{"n_layer": 8, "d_model": 320, "n_head": 4, "n_kv_head": 4, "head_dim": 64, "d_mlp": 448, "vocab_size": 8192, "activation": "geglu", "norm": "rmsnorm", "norm_place": "peri", "norm_eps": 1e-05, "positions": "rope", "rope_base": 1580.0, "rope_fraction": 1.0, "qk_norm": true, "attn_scale": 0.15, "bias": "none", "tie_embeddings": true, "parallel_block": false, "extras": ["capped logits"], "init": "normal", "init_std_qkv": 0.0574, "init_std_o": 0.0161, "init_std_up": 0.0574, "init_std_down": 0.0121, "init_out_by_depth": true, "optimizer": "muon_variant", "lr": 0.00122, "lr_mult_o": 2.0, "beta1": 0.95, "lr_head": 0.00826, "warmup_steps": 0, "schedule": "wsd", "decay_fraction": 0.568, "decay_shape": "linear", "final_lr_fraction": 0.1, "batch_tokens": 16384, "seq_len": 512, "doc_mask": true, "train_tokens": 151700000, "steps": 9260, "dataset": "wikipedia_en"}
MLP neurons of a small language model. Each row is named by its layer, matrix (gate and up: input weights) and neuron, and shows model dimensions 160-319. Each number is 128 + 32 x the weight over its row's rms, rounded and kept within 0 to 255. Numbers have three digits each. A neuron's up and down rows have the sign that makes its largest values positive.
A block is one neuron, or neurons of one layer that tend to fire together. Before each block is what it responds to, as a language model described it from the Wikipedia text at the highest values.

Responds to: Last digit token of multi-digit numbers, mostly table cells, money, scores and years (119–116, $589,175, 1847); also closing quotes of table titles.
L2.gate109:158170132054196097134143103116150136128099129140117140151075180173129119113157170143151118174123154140138048103173186105061120146142066085196141145122179185110120096107186123111121171174124169057177089170131125071096056168052114158083117122150118117203097108150180096130107130139154138199119106122101116100141061098165169127104163149222147164074152158150174111133139158173115129104128109124137127165140105103164136123141113121139147103147123091106114088168154111131124125156094085
L2.up109:162098175133161076085102107171114112124171115109112104179101123133089156095105115089126175125130190081095126157156107134106131153150119128188134166096169081069191164087152128135085143162179140053135137127123189136101138115107125122145183172112158108183150115159132142080161132143044133157086098158109141078098120128119153075147096146177104083131141139119104122112147139105105096097200143063151149153136169113135134073157111211168114144164169118075090107156176143084091101122127167

Responds to: Final digits of multi-digit numbers in infoboxes and tables (elevation 188 m, weight 196 lb, molar mass 289), and nationality adjectives after the/a/an, such as Russian, German, Austrian.
L4.gate16:147089160113183061124110132104092078106133134060160154139122182099130152198145132109187133154222128127169097145135102088107181111169113138210171183144083083127141106173097123141181129087171141060160180159153104112177139153153096134108180156140105131139159140136087167137129132132129104125129165147119176087129145128090132114138052133133079152086099150123113135162136081106102134175145104167086136128180130131136151123082123135146154169111114084126112074117096103151131077148075160
L4.up16:095130067065173175113145151171126165124084093137131122092150080144149089153171177092144186136086176167215103129136148191162179113107093157160115133096092095153117171011093156128138142190173122133090104073142110124126109110153144126124154131127152085119133133117165128130128145104105117067100140081074133085114111110153126150101127126170079105081119189129127102061081126106176142101154097103131120141124155145120067069141142100110096134151113156137133106154098155093082113137129103
L4.gate72:164200120139186079132095111098108135132140088151139056111130109163196099167185157090128153120126110128097159115080199092127158143158152155131117140069140126084117118158094173124155166116176135127185093108086092098129178142147113146074071117145199154173157104125196136110126136154155124065089173072115081114093152112147154163169162127134201123104106117106071124134097064098177104153133141107136058129123165165113153166153125106129093129173130144092100142132165130094126137121117096
L4.up72:154117152165121066094079071111121135120127124130157144141130214093084079198104107078063161123114091122191129103088080152141133122125116153165132091115109135168163097120093122107076163113123135156133166099124157102174164040138156092067166119113176135081121176184109148120108135150147139150148130144153112159103142140134118123120079077173154148069106165166116083085090098117176114105086134144128117102172098147175108140089076093034120159101122149135107226138159091161169114135072122
L4.gate80:051124148044139145156116121158057130111186110133120123143153123157126099140171136127128169168152135140124106147108132133112157140090106157209123167089147149146113111118136142141082145162119094167198117098116122103130197092132069133066161122161097098108095097109111155170104123124143175105133153071115108105132117096207130100174119120113122124088140124146119158096132123106080150190197175110108063106194080171104085157117145108093133188078134113094104072135097173124157087129158070
L4.up80:100165172146084117169112082109153120105132135106067124140111069139091138131141150123111178060122131127120112167186114107108095149114108162117109147147117111125116113088128116111175147131121099144161148134140099109208115053102095114147114159157131122123064137127109138089121114126124092146106098071074119092116080100108156119131024141170070157107099206107085120105044226131121124152166156105073124060096161131181103100109108196101114129155144097154105082133128101180078127167128125
L4.gate246:137120155117123127181132133089141171124140072099126132092114187089161151094156161110147132148107133100178129135103084146184160144115160052190165150052167102126137092186124111148137123153170129097064139125098070120067112168126138169102125234146166136110063079111164110143123148100097177108121148137141104134149103106115146142114146114172201155110102108156157060137097169044136137121101105124146146106122087136114105114166115170143132116108114166129136126124130135102128113132169110
L4.up246:110194187074127100146135128114119137142145100144123121132133138168105156128100121168174151169094112137078125112118069157167195087110134137139163142089067148215111176107173080094153117146108136176111091143086152128145124178124097056142153151141162127129088176126078098167209111067137056144081106125063165076174124089160065120126058074106159142163153121152112139122108137169086139164122097127121121141115115118148133182090138112119126130141130076085161172142124128149149085140086182

Responds to: Last digit piece of numbers in tables and date ranges, such as 22'6',796 or 19'68', plus country or state names inside institution titles, such as the Michigan Law Review.
L3.gate40:131164134098116112136100048103091149136113104129155133156115129089125142137094118118116128121088098141116150137095147130194081129182107150172115177088126114157152044137162121079123161140183061153130081158113177133087162106130179131081141119158106149153125155129112117136159205130086157043089131180086183148137155185107115138074087128174113092148154102065161126140140083148118084069087119160110122114102160130090085077152152138116203133145133192061189169098116122121097120134147079
L3.up40:156178127169150105139100125156137153174097092118107118166097165088114124124161101139101166054110102155089164075124197144182132127203154080163149176117137089151080130115136140177167113175152093112140117113087154083153154087123118103117138106105113176094124153150118137118089150142054104110086097141073106101061115163134132125132075022170141075107144155100104149134130106139156101189063106165150112155140137143103081100181152184113174172089120178054106171185170139099086142121122147
L3.gate49:102097113082168121137147123140117140172121137090144154101113100070202139164133103144120113145079073108142171125121060099140094147078103096163164099108096151109030098116136078171118144097143124140109086182145123115152116116097138092111129195049130112121124090112124111118185129134148148111078161170125137087137120141144159144137071119116123127172063114119166126087162141151121156068118122123112130161102112171127099116231143124145121152109135099134113122173036117159133129104146167
L3.up49:094132126143122117122117111171088077130083157150154187111149129091136128114097068192164083158116134137129143124091035178107099117136093035167109111117082103073122139157107098103156076067123131186131082096156124153133143127127101079194122117099053151183100108128138096115131139153112108112077135216126106141161163134155123114092105167175123066115129110156135132137133124131094116089138162121193110090099179161093120165156169108161115193120139184110106118093134149188133145135141109
L3.gate68:105133166109127046167141127166129129094151145110142125058094095078135059088096175144154133142103131130165132131174114155141146114145137174133209123211104065144100098158148097096109113142127123122086090075172153116085118141112175075116146161051117171090156103124117121150126152098132144129093132171112101090182150108124134116124132081080153162152053152178112146112160146139127129088143104137096140119118111106078115119176100115151135120113145145069124176111103190114120087175098150
L3.up68:097158111140135132171114138155143176125142154156159172147147126058098087107102110135099101153044122064128147173141177116164067151105095146056150165128112119077109062129138133143104118121092095189138152065157096123177096105123139103143155130153211160149123142087105065097113130096109100143102113076144177149113135118120097158158172118151087160098113182167168137092146155125117133115115091171169158103057087138201140169124122127121140122100177131133069130137110097152123170149105120
L3.gate90:065155132119167090183115187136072095100149144112085172172161094082130115080133127068101107090105168088145144081099059084129166093100124183153151113106112138100144164167115113133105134162110063108093122108175138089126122145112120139173134097138193091102150112097099101107157201117126133102095203103111174139108161079181124091159130143153127180132135127100178121127133096095161039146137141145103073150115112130088124142178180116137186124072140144149133111146114146133086165201128151
L3.up90:056140141165170099143127194095082111083099157043108171109146124070112120112107109139122152096092100105111159097093104148102135082135129130202156125169133089142051113053127146150157108147093114149125150115120135141115125130148108113117137099139154089078106111101166091149116196162100117131166213164087213144135138095146128150150105148093077173179110135174190086100106134134083134155122128128073110150105108118126082095051145178076170150138049118116117120165133160128115196166100143
L3.gate127:104128139126151061190138086106138082130079192163161155161097130143132114114163143174139117112197113108207122143114183164136131069154094084181129128139151116085184148128102111172104123104178160167130093124148100120217152153118140170126137199102129150103085156186118141107166121101152122134078128128093157098112120154127135123149124155107138135102129114137156149155143129157171130114196123159102136189126113175108119130099169105096171152129162109184192055161139122147114147174117113
L3.up127:137073137173096171136102129174154076180098164100109138076170109191141055105157093174152133141149139165167128103138105189153201153153101100103149176118111138145139161051160141130128181097173153127109151147131141126167137155090144133149165119128107139108070086093096128146125108096114126119129123144109187076148088105134130166124152195133173148132119073167092125134082122135098149128127157203135149152118159161091136113114107145097155182142110143114195195126108194120152121188065193
L3.gate171:185147141055175113111090168144141155190125126152102136166150106121148077102142102146094106104199184194122114108150113146142109114129124140153143136105167134186091165086075117072166057172085073133102124077153132098127086129085151120141154106049145159128136140107143151113098155079172121133155138153133168130132129134137164145122116191084051087149097147115055137099109154088130150154116114128081158140100178126119058155099182122086136119163106170130142108136179158121104119163114141
L3.up171:159193071104209120192113146119137138112170103173100197165096150115124118150119112130125109147175092126155109108151090150085160143114124177127121173096104153137139153112126156089124176149139138136081171081148073084135147105121074147138083148184165132151102143161122136067138097115117043084119139124113143078127096083184097161122120125130177103085136212153085109138132167098115075145155173164104115127124107147088130125078102095170199132148174091118071170098174145140101136101131133
L3.gate173:113163033144160176181154115087109156098167179079093157110100101159115088142125147172121087140100051093108109134185178093159141142079141106148139063134133095164083166136139158173150165120148166124157143149136172109134238174137068145154108154137160155112148142162157114158171049115132110158173162151134115120097142122166121097115121135067087110174101113135053123137141105156134070123127121098093128117119091155154145124136137108142093100124108189143086110100089134125128161142112108
L3.up173:157108145112162085103161142134090127160117140154142136124112152140225070133147120086090131160114160135172126161116136111111189081142143134094099150126096081136039070124196123166159084136204112096095108104160035141173111120102135173144167144081105084083145114158101094190143198116127119146141142062095104104143182092114146144154194148199106133145084105096115126127133126108160128122155197094125175120120158082175116086111076113130198081175123133128150096155133096117141121122120150
L3.gate193:151108134162116166230114125097151147173137148124153103119098134136075104091183101140147132173143127162159105099120109135164181128091139112128129165121129038125090138126148111145110133132116120114155117159109145120056105147111133114142128114078085152111088084108110146105141167090084142171143107227105147153173191107129119121125094143170144165092153145124163156138091186063202111172160152157077130115176141137154142108133079165121115167147111111148143123187127122046110112164108128
L3.up193:138192127118150100190070073138111198106154094198108171100133136130071163160147114114140188167080177106146109158168099171096123115117124141138142101131156131114148141158178082080142181148106144113147136182135126113118085122111125127112094168116085133095119171133094159109150107193083138178168083142154085141108134130124087129086096120145136171134145127119117132147092068133133131107116140126130098149142078168113098122142151080141175165120085160086162100177124113094121144126107080
L3.gate308:100189113127128117106140094105124148093165109143138085167135159113150082130151104101116113098107119109114096091030148091131193162156171126138139078133152158101182157091157132127123111107099053075129110082166140108180121143195081160193153091077133170162171112164127089134122107190128129122136172084072185111121181102174141152141121164219115099110097153112135165127081088112077133109160108158063137086111071131098161129161156123117107139157164178104130130104127093152154156097137126
L3.up308:130129146143163120079067128118073125145110193114155138165114146136143120078163162094103176134126103091121089132116128071132172173145151111174140067123107101149126137122175116105147128173088092074167106092169168145169095063112117083108095105122111112126174134160165064135118111157214095094086130107112163122153125102150132096120160121224140091159086110147165162096126139147030133133195132153152077062176145146151136117112134141122142109185104132075081129140127120172085140142100138
L3.gate315:166089163101144191128091099114132110174163184106140152174084117125110177165125146116123142179137093155150148119207166144096169197156131177166117142136140094140084162133120100116120087172145140105162160112158107124045124102142103124116154123183124164103093136149100142066075065151128142166183166168098151157157148088180121153111155114086142109104159123161123119139065107044122150189055069173179165135134120150167163131115116142115103108125142128138086122155119125106138117158090065
L3.up315:087054107127184133102118149133112085199147128151130129109058112054083135121130180165148114116095181155172127115176140115127186144087151140108146127112093123068175059114135118129118153104113111152173135129105114094200144137155101113140120092107139123152109151136179148103093104095158149118148126136077141135094141154157184086089166170124165146169188129117146117138084156162146144158157165144205103136097155186086119093130084136124182133144147155166129153177099142144129173143107158
L3.gate316:177066126132150129150122110115142130136114129126090162098124069114138124128161148078134186144121135152083159190150085171125149079148186151126183056119102128098164112056135131172109020166090094140124103168191118144111146105149116149102096137098135151135118134087190136137063175126118103201074144124068139078131152156146062129125086115149140098097057138077101111098114099083127109130062131109093062075151134145163077137126150152122171100173183144154128087124178123133103169166163141
L3.up316:148149092185175162152105123140116122161121127120087169158073159132113067141110111140098078094183217164095085115164147185105107131157119157165122110114159089095139127149092144076206117095114154106122129121119173077098159113148149151118045116146141129133116095110170157145216104114116100128158150157133155133153115111136095105156133141118118172116086160133102144089077156089150148118156146086112121064109192150137173125117129151076108166146125107089138134127164140169090167067141140
L3.gate324:152131144139158129168112130171057161146105121163206138138139134108088065189089149184144123167136148145075076108121101114146090108137161182138152142091120148102117049052122097145110094129138079132152174101083124126150121125151144174199118136139166138138161134127123103139087131086150110118086166125180117148130167104104112115176116111128166149139174115116118062127167147132142161176132167098073126138192166190105082193071105198165134116163152130122082078107110084149143122062133166
L3.up324:127146149093130121180090100137104049084147101123103187132085114132178154224059150110106140184115133149107097100095089096139175179159129104081097189074103161125133120111146169176112127155126084115181089113171146155146101128103183159144184114111142095146190105096130156149081077111142154170210143157168076141183115083095130136172105110145144095081113122127148075136085104076180129156105150122088106132073159110173166091101119149158129113126134085149057067124162095079093129157164107
L3.gate342:084150153156147115109149086078091122142154153107120134103079190061129098097106146115084119163121117144116107177115120167085138196146143255051171124094132089152108126133142127147129086161112119121138141110109117164093109144104059137119143100118171095155127112087204134175100178135101135097119144104142168172078133062169112045127132105144140144158112152153148144084139145163206131172107125155082168189114121144109122088127104190110178130172132155137083106142111117150153127138074187
L3.up342:089167129169174159132134185125122126161122161111105095158119133031054118073123121151092128106130207131139141193107094122104100149039094188122069137110150106101068119107161099161124134078179160107099160069126188193136131171146133092158145140141142131095137124111146180160115156100098164065036118084115112116086114119197179153127156142131119080152125169111144176123156131086134137174018102145130158126150160152191115166096101106060142160122151142106111099132092092168134110136111109
L3.gate376:076138135111137080144083127191153221146136085139098122098170100128163127085098112094117110131171153123183112192070091103082175126132146108141128139157158158079047095159120062089130084125133146166077119097110112095137112127129101151182089136106125133143081129109111118112111156198168144137155078108098105092184155152094108155132128115103077167124093136165106159138118105119093128110168129215126145134106059133131127116140128110066144142157096150090164155127136087145090153185143164
L3.up376:128166112128121088106095107153149138145133138128111130117217140089084084163131105173126063053155092105135181141137143099190149108149154093138140118140129127138122105076121088178100100111075117140133147097091134214141072085093136074162099132126094082156103129162106160103092173170147118160090132176130159141109111222137120152123143128088177117163128174186121133164077139123133122114137120141138118133097105131068071111163089101089126109090080130092077159180121124143105068102126101
L3.gate382:186155182106138112147148154134081174114132120080112151152103114121063127115115184135140114157126087126175090131137124109109102113120078056156155085155163121062166187156069116139137079120176168154170156130147095098125106092139077095172102168151152120149124091183106159097163123061088144065049119171100193092157180119111159128158115152166166136087165098085181084106124131163128086137152163145166087142127141121156109150129213125147131114058125122146154185123166145151166086189156128
L3.up382:142097215089108153130166159187060185136150139160101180158111162150085139147098110119170148096143115116125117111116149144140182140069085089104130148142151102112139123107143185159161159173161083121108186127131184149053209129197109121169103120143126150150108054130101129097152153095114135064075117166116164141159151094148132157164123135145147133150109140151140106150153150163130106156122156186126114116109165116145075094148142178110092133128101165120060105197163143117088088138159125
L3.gate410:088186135103139153146178173196134146144121119082097152058106127150153085171157177090082149127160099138125124122122063112123118120138189119085102112146176087142103093118092130193151111106182129084101188130115143142125118137180074161090133128113126136055187145127148130062131137131115135083091180125127154159115136077097145111147129101129083161138082159173114142141114192106123173104177151133115150157058141119134073056121068181142140121162096092106187094152114110166109123138083123
L3.up410:158063081090100130152138082103120156148167126123090131081124141167180106175144115157167169084125139089086119114119103171123106134137198135082068120128177090153152145084047132089129106115151089085169158150160139149118146145170097122124139043167108083129184059149145191115131132135143153123139121098116110150099140127090111169165090158169111097089125142116110096092155112070100068123104144148076188113131110110117134126126129125129129108117145157089170126122161112096148109094145140

Responds to: Month name tokens inside full dates, in prose after on or in and in table cells, such as on March 12, 2026, or 2 March 2012; occasionally summer or Nov in Novenario.
L2.gate142:086137155134131134151167161157114122146135101120127166080109165167143185111187144127096157094151133138112157142121100098100138092143107169157153130183131158127105153085032090116112093127129095169093165095161066137077118104132103054098118099255136134086142087086088126129169121138123129091132142117119157110111155043107132108079106146063163144145170156161181131098101143150132149179165120104168181097128136141160126111145159149139193138139121128093190088075094107137086120133164143
L2.up142:129028155093165142197187100111138072179158105136170103083119152149169105053107103135128111181124058041129134098097083125108149165147158147104090143106207196105189203104092116181135109111132174160106206150125179179172058130145181133097120046153057167096149133157109109120083126125124073151098134121114139124146151166120161118149097126125132135128090108091099086156095097112187101100143126110154150132097126138111127151074118157072065128120122135095130123168135162151187143154082157

Responds to: The final token of a written date, usually the year after a month name or day, such as "In May 2010" and "16 March 1957", sometimes the month after a day number.
L4.gate116:095123136122154136172100125150148094113133087106099148104099124126162077124127030112176101140160098115139187141135126099053090207123174124135101121179154098123035103124130169087122137107097063117089118151152105114136131112108122132118126175155117151114152113099145137105125134110094115086059151104124110124124116042064125163089113186105142076155167103103103112237095168118134130139161161119168123156102105174134101110195163119128141132111036121107186124128107092117134121077144130
L4.up116:165176078126095165075109112090160085168114139154067141097135106091093130071102113141189151102158123111166140128113083202140177137115169194126175140105184096111175136100190185137127137145136143141142135134101133157147123136117118141148108130139108168119143121138118154146098113151159113103170151122117105181114098122178104100157122122141165169088128120146070080180164144054089054146134182137115100119181226123185075111074095116133153183131136154116169115102103179152159117072094130
L4.gate239:141101113175123132112096153116126173078110128071086144103146169100172114133130067148151107087162146084112156157082135127154152130097146111145125098099119136091167191111147181092095131104135100131100173170109133149133098145102144207171119085101119087118154127100175121231150164084115143107128169115118124123146131080114204167111148140148087162118140109082052110170146144131153124121097164060129122109115157152101102108164122115123158151222114100162165120086136114152133105054126120
L4.up239:086165134116125176093183122117118090180127111138085086099076217159101076137153111117150156132132111114134114098121119126142127105070161186144147130133145137137134179114121114139092081183099160108133093139104106105125092153164160146112122124080110194119091064128109187122115046082129166139147139147130115135076125148112125079080118126145114107131063151178178129125169175147184132106151117148161150154138122163127130066064124090119075097111098197138120126152104119157158129128085125
L4.gate307:113150089077158113095147133162135093075111116125101181092093186152132198160128136077120192126110167093106123088172122094136132141152125170148135144111144107150101112129145188109127136122145100154131089122049156144119088152157123137180151146136066122127114177155165169116126143136143088098090198130144055194110107123127083127038107196164078093159163130085125178101120173130174175094061146083082188156153140168089192079113143129051155126161154122145197105169141134112125144083172145
L4.up307:096184135175133117128103133149153169106086118126157123123135098149162128195141117099150129075092135129129170162178136126121121062147107136124098120136135109155102109139139135139103076105178112166100159165116101169157102151123107110102144194186188092134095154077100097066166150120071088121060147184152085130123144165090131150072168098108150156152134068194135157146114152158123122089179119153111116146095078131065130125175138108155094179098072132139154101155122090146157126072131137
L4.gate352:147158099170099126108120087143088131143149127179166101088127161076176094207097088108174140134162137179111179136128084111094139085134157105161092093118130129115122113163150145084186139156142145110081133139165094094174123048100178130105097175097123075155132062069126129119092195103099094102079106132093095122101108104147164139095160162150127107141124115075134129173132188140102167115113177136099067099146093188081153139178137153167114106163106138144181107075131151152150084165101181
L4.up352:123153118154136095121122107142127061129189106097117096096109145135091158097138066109166111140128123164134125100154137115151137132143172103148134120157152109134102129122102137159128146122135091119099146096152170131147158172149126106177125113122103142163098126098129087124122124135107150149140133178122047143111117096108064177161104116164099128098161134131193126101151181156094039121114108054107142153133107125098118129153137135114130146113127085182139094118083133098081122166127182

Responds to: Month name tokens inside full dates, after a day number or "in"/"on", e.g. 6 July 1939, on September 21, In January 1979.
L3.gate12:159096182106119128157141147124164222143124107136159133090174109140103119120157071103200157124173132100154124104143074137190138164154150102119107118149097145173080177133123142106191117113091153114127063187128157129134093163147078126080134144110113132140091107099130124129164127075179151090140059124138067184093097126106092087131131126138109123109105132073133077065109125124106102140106178074131067105135181126113119138134154131161169111109157182167139173150109143148115117118124088
L3.up12:151114082136150109098141164141167146143164149076119123162111115122083132139120070140098117112124119119105136133128208114126160078122175179130112137127120118124104075152114111107150092131114168113062136156131186158098178125106132167118068122128149107121138132130144213089142121101108118127059124114105143123124154168097134131152175124159119130128112160161092089175140180088143095158127141093106120153155133089130169164064127072136116146117121103107126164148150057143143099098109124
L3.gate21:118079102124093113109117080161072150136182151098109120087092115148144085148125103111122197136154110141120112109106165145139139074114144175111176146132119139172139088140076188109120116144151138126110125104154175118153089055087156114127135132093147118143143151117209138118158133102119082115106163092115124147158136107083160164167145128153125148103144088139096129159128114139136126156081049062078146127193166110131092073147138119128174136184189091128094202109105135136166107055162106
L3.up21:172124136184151132150091100122115132104117100042081139136173121136127110136082143118121126124103110139159126144063155111127123115113157223165115131142104163144134098161150124123166133095148128179162126160118107123083124155102154133141121176157122162186115113113151115091159163088199126145107108088057088150132143061116157127146126182161141124155117118097123103108047127201220077172217074073124161193097113168181148084079185043107107119121143130140141108152133104121137125100143175
L3.gate57:156136134199116116148120100169114139153147103129140124104149118103145152164078101136175122163092113196140100117016136140155118164136040137114071112147210125139188176119133145127118103180139111145119122122115114064064185123144141126169102115112121094108172160142116138174104150164130100097141141154112126127130103100173163099153089170141109112145125151110089128125083128129127168196193149093155155119131152140169149082124143120107142101131201110164129100104167161139143135095164044
L3.up57:091055079130100107168130107159089146076119143115086108094156164163143170117107113117092140046109102139103135077045132147106107141150161177047115136163118116117121160102112118137090169107144060085064127171125113091100164097137163132132133088158125072047097131123142086132115134106083103121082217096166123152151118066176135103120075122101114110124138089119167071096166124131089096155131128109121151066103138126112220166192108140076108191157155097101125146108108176118153148136143145
L3.gate58:165101138144098133076133157076132146132071127073083100148135153099135122141118162080108148116170146090125088143108180102150073120128057151161101104148174154093129124135111118089063133116129062109131110147105092130114112127139151146147048141095099117164133143090100163079191120174144121112092126121113126122109075144129113132134106171113106146169194107071135163155109098162179129127170131134118135152083102140035143081155160158188223106100152167165125112141077120097125144103170164
L3.up58:136136159117132117134129131130160089151124135176116099127140105128204084117102135083064142145114054092154071148107138168117141112107141098094102110104174145164128146140117103079211104116147136088167106200133126115126091097115149136149140123112089156079145187129127114127116159146101095122131124107097123089155200096060000155136104208115135138172100154143124146149193176068165144115167120157080169101092129105140141132150153162082162105128096079154084165107112161112169073173185141
L3.gate59:139113157115110179149069134170113158106074078117101133065119122094174176099113099120169159169153111139106138135102122115138117100175225106127161119187115159149121120095172155090099131140100121195151160129119119153110150091139098162100123092171087113168133156116175098142112166113132078106094115111117178071114161127161145131063123143146137138109176113121112112129088122107154153144115104047133154083059173117071102172150156213107181130101085142189146081116113064127138107054139123
L3.up59:078121153138124154150126153175103034181208112077123130149143144164140122102118173080142216141168106155120110145152120070131142177156130163145169114112144126062095156087124151149095091166082090087126146105097165105111127132152150135077093143114129170164116162153170127090134122088083105154127165117115134144177101142144111124089108156106076164145101126158119098101105064069112095120123128130146165127046144150096143104153136122104125164168115132181112105127062097137134113108108114
L3.gate107:170102112197128121163081079098095044137102121144191122103120184135156126146069076116084131119119091122115181133079089095115186127122110120171164106085111111166162115121102100160107098189103162142141099166131168144096183149092125072128071098076115110110120110129137105170139143153116143122149097120137126159150147098072092141106104112144146125140143119129112098150109128104153133172135155082129143150143143131147133133134171139142152093123148163152159132137193106095128077110160208
L3.up107:073115155088094127148111128109080139093151170150139127110184106154126112145167143134172122119087190116112137135135107153060089090123131101162190148175096187135094122154087151138130074117091209101112072190168086116148131083147135143143105115072157136132161120154119100175187099109112133087192154141121084142127126172102122167184138138137127099140095181100088161100070103142159113077096113122189175179153100105146135151195123153103098114121190103124171157177129132136177085084109138
L3.gate165:113112144126141132130089135140184171126123179163100112105141157137104174146138089124169109122119141168138117110137137194110149121105158112074073149121159133086166165165150113128105086089145102092153090140165179086141153126100196177058154155120117137116187091092111113095104130114174096189177127135112096153135128108080147128146135165143111120123096175044088127115126101095137099104138138127158104132127127109138143121118125134094140120059133097128184121095168067117125076103159130
L3.up165:105147143133161126133156177145123108109200149128171183134170152110087154126163038133139134204129148185109173121090073144109112116147135075142119071137180213151101128125136139150140129187166090151109108132100160103122160118165174128127141131093109070080156075092155096104114171092114109139168113169109099130139130121097120125161145114091125120139121178088146151074128136110111149156096136211154118139120147083098163135121163166118138128148131067090133147076069117141148121099111166
L3.gate184:110153146120184108148100116149111142093095109158132118079105123068125146151146129106091142075130147130151093111094133090099165107176122113121132164118163107125169134118091139161138144105189115202144061112106119134145070135160111133093115122086116125149133117044102086079145165125090077108149075115147118114090139071083125108143172102171170121119121139122119131061077178120081120090084095139150068165146113107136127147163134091134090138084072105084112129143112147124093111112119082
L3.up184:092090101127131121160073110164151108076150156127083156166097147157179130107128220141121129084112147067097086156075104038137129153136122156155033189120136118121118171183129145127126138103203097150100126139156164150125120087192177151118129127171090138074190109133117112113090162150045061089100103169120140080116121133114142175145111116097142092114190103114125098156137089119099154107111126134145123124146153125123088173181130116189089136173104090108140128126118117103115146155112138
L3.gate188:186126114083160179085110164193142074094112116148141193156143072112142143079129138114185091114150135145161165102125114187110139110087078084145123147125130109084111110189111122135146089118213123117127169136119167105113123084160205115103129152150112086119087119198120126124192089140115057129098159116140119113152106190131164184196125139138090087120149101098088117167104226116137091091123078123080099089137149159100068167147129151107144139108146130124057102075127122169119142166079096
L3.up188:125153182120134117141060166120118132122154113080147170136124123104160133138129112147097117175151147166121095096068092156100111167146156130075074115145086148126167104134075080114182094141145144157158133147150127116122092064034118171061122099164147143144058190125100133150102086152133077103178125143178140118116072133148067130126137187133121157178161186078127081184122133095154115165101109187110117162150073168083125125156116131066140141132120149097126173076127167090166119193102141
L3.gate236:129056066101091163138110136110126082145083107139151138077084133168132164111119155116132105115180116118127178149131096142131144138156158143143143090184107139134072080141150164128145135118113072135114125129152156139089123143099153151131119121151126130149076108127163107090132093172150131138119098173127080115146116099129221098086074129138101106080115118149223107107171084155121062162079075144108094117061138112066139103165132199205103123105118125131169110075099138167131132130151151
L3.up236:102111067107103098122104201075138183120113142142175116159091115131131156113154090171060161131088125085110118112147156087122132197095148122096139102106154087148194071169075118103165139190164159183120128103092125134155114149147151142104165119127120150165114156090141185070151154128117160139091096149148120138117155118140098129062113125144082118125174128131137120134143154172150101123118124127110194129086153154095125155127142113158090134155116127097156127121081161116127099125163078
L3.gate242:108145085160122124059082144142133136130092091093119151108162138138154160125179138181136150129159054100192155133122104114124141078137220073158101089133142103112107181143127167165179123074184182137114195080123056147125105133096140116158150116142107196078134173096088130182124103080131101075049182167151072158121155109103129131145097141170124138116091153062135148084097160115150173125154191122153126118094136147112055125124170138102147129155101121059185163175111101136122132144113196
L3.up242:112144063115133086123151118128148203148137159173123159091130188144167107204101142173125097135141101127178129157075172171094125168221189148092161101117141112141164161108102154154117107114117151149141142088123080112139123086117074118119141143135116135121154108110108114105113104070158074115099142185125094134108163137085154119205134136194124150134153121098140129117073189105084112105168082142150153114091076166105146157146091155186129102152160178123134137117099098070151167099112084
L3.gate267:100090141141139099157061118124146076113133102161122136089138173157132154100116142140134130129160082110135148081119187103110178104166115168165114110106132108124137146102153106143158122121183100132137100143138122130123089067168056139124171080239106136139106116094137096117130130156123138140136104146147113107039131159149175086134077120143118144182160144163152152131116130135104115133078141042100085073125122102155127157142114119153081085076134122152086120145079176075170103149186133
L3.up267:066098129124132111176112142117086105173151143103086179105112155200153159097154211089114162202146102136074191099110129089145138126180104116168085158156097076101152107059132109087059126168171126045166076083154187132114091090141116135105147116196151143158124144118074138080121129150146092106176130140138125171088149100144130141118127139160187129093137151108181152084132137072087144122072123106127072111109167135149159095053122140153095118107122149114090169073103167145090118162097122
L3.gate330:136098111154142096117134109097133164201132112166146140115099150124155131143083122161141171130149112166117115124137165167096097143076130147128155151168048130144118175089065226109137158119125122151145106111112176084126143093140171157083150195210125166146101162177098111112129149135112108167139137058164145176163140139155109125173140122131081148157074089091156104118125141192180134115128156046099123151109100112081135146114161148122135117147157118118119123181137138121143132167129177
L3.up330:162149109082120160158061124197133123148088093115130144067141090168112116164126065129113164123158169157137131173195104095153144122108130133147108123149194132101162127118082132123138196111141157168117098099119114147119116081126103058135086131139158150119092203122127118074111111104142105110122113212138173127100155159209141141187137101140128181140163125152187145147107170134109123116090166133190104178127177112124141145144102132134036130094100108125186139132159130212091186150108147
L3.gate364:101155152105125097175072170109129128115104166148175199150120141124170097120143195101134106104060136121138097129126167096093141184158157102119096068195155120116106067131116185089092086121174133172143114138141152139121147140143120116109159111142097108126141129165134173100153133223087100060104157169124146165087145174109103166134149131134165128124085188095153160108111172130119155097133092159117127162155131100081146137123103197115159117103146144108153127121109133097178122132134102
L3.up364:181121151090104105100156204141064114092145139182167126148201159123170122102147180091135168119163145093110139177135107190124049119083160147167120102133143145188097119086130136091086111120129161083130143098142162148102128166143122136132141120131128152133107123079132130120116213123094132062116081142103116148155142128127145166116144165113165106153174172104180116109137135060131098150131115093098161125151120137126133161104083146128125111162149169109142105157108163128150093096170053
L3.gate394:069114104099126088087119089151115055144098124174100134152107148150120150221135153103120141181112149168110105147074113113139117133106149146099107068142163109161156150115064142124184134095125067152139124114120133171144131103142125143135104100125172099112198149110112121172113099157116097093158063174038163113134092193121143152157084168086090124121064125111131070157121084121127079144140128103128105089073110118170134142140171149046148137079182090116157163169132125159195105139075117
L3.up394:094146119101092137072151098118108113167092126080116172131158116158170142121178158089134123137168080073140120084117136070110127144083137091108166111169160127148183116114124118109121144114132095125169138074169100156163142168130065112107065142112067118172096055142116131137125166114111074068125089131167060153110112118080177078124165122165115092128114148087147123093150160141112171125169119144071094181133127106103134141171134108139168121120113081165219174032163179113160123076075161
L3.gate442:067090128123135134120134079122110093073152113166143110118057101144098139182168086109114127074186136164148133179135154132118087152138092184068137146142140072169148118161118108054133126133123188166158168095184113099102068094191125170108154123166207134118120093128100125038143157119098147097165115196120173181107182119136137120120122112157124130148142126102106041129121146127091137142108104135180149120121149125118124112090190118157162120111166150097132128202060161086125138141122146
L3.up442:179142081172154069076117149173103095093127168124110117110080064093091161118144113168169129123178126075165143112133132137118070154196126100171115110177083125157120100116095146163122130119192128078071194142197142135138157125127132148135093040123116124118092141116102150113127160152122116179175081176090167130080108059128146183123110191124213110075142145092117124141105095168093053200131091169096095119159143130097141132100098111075109099146125124125079140153146142207045103127161129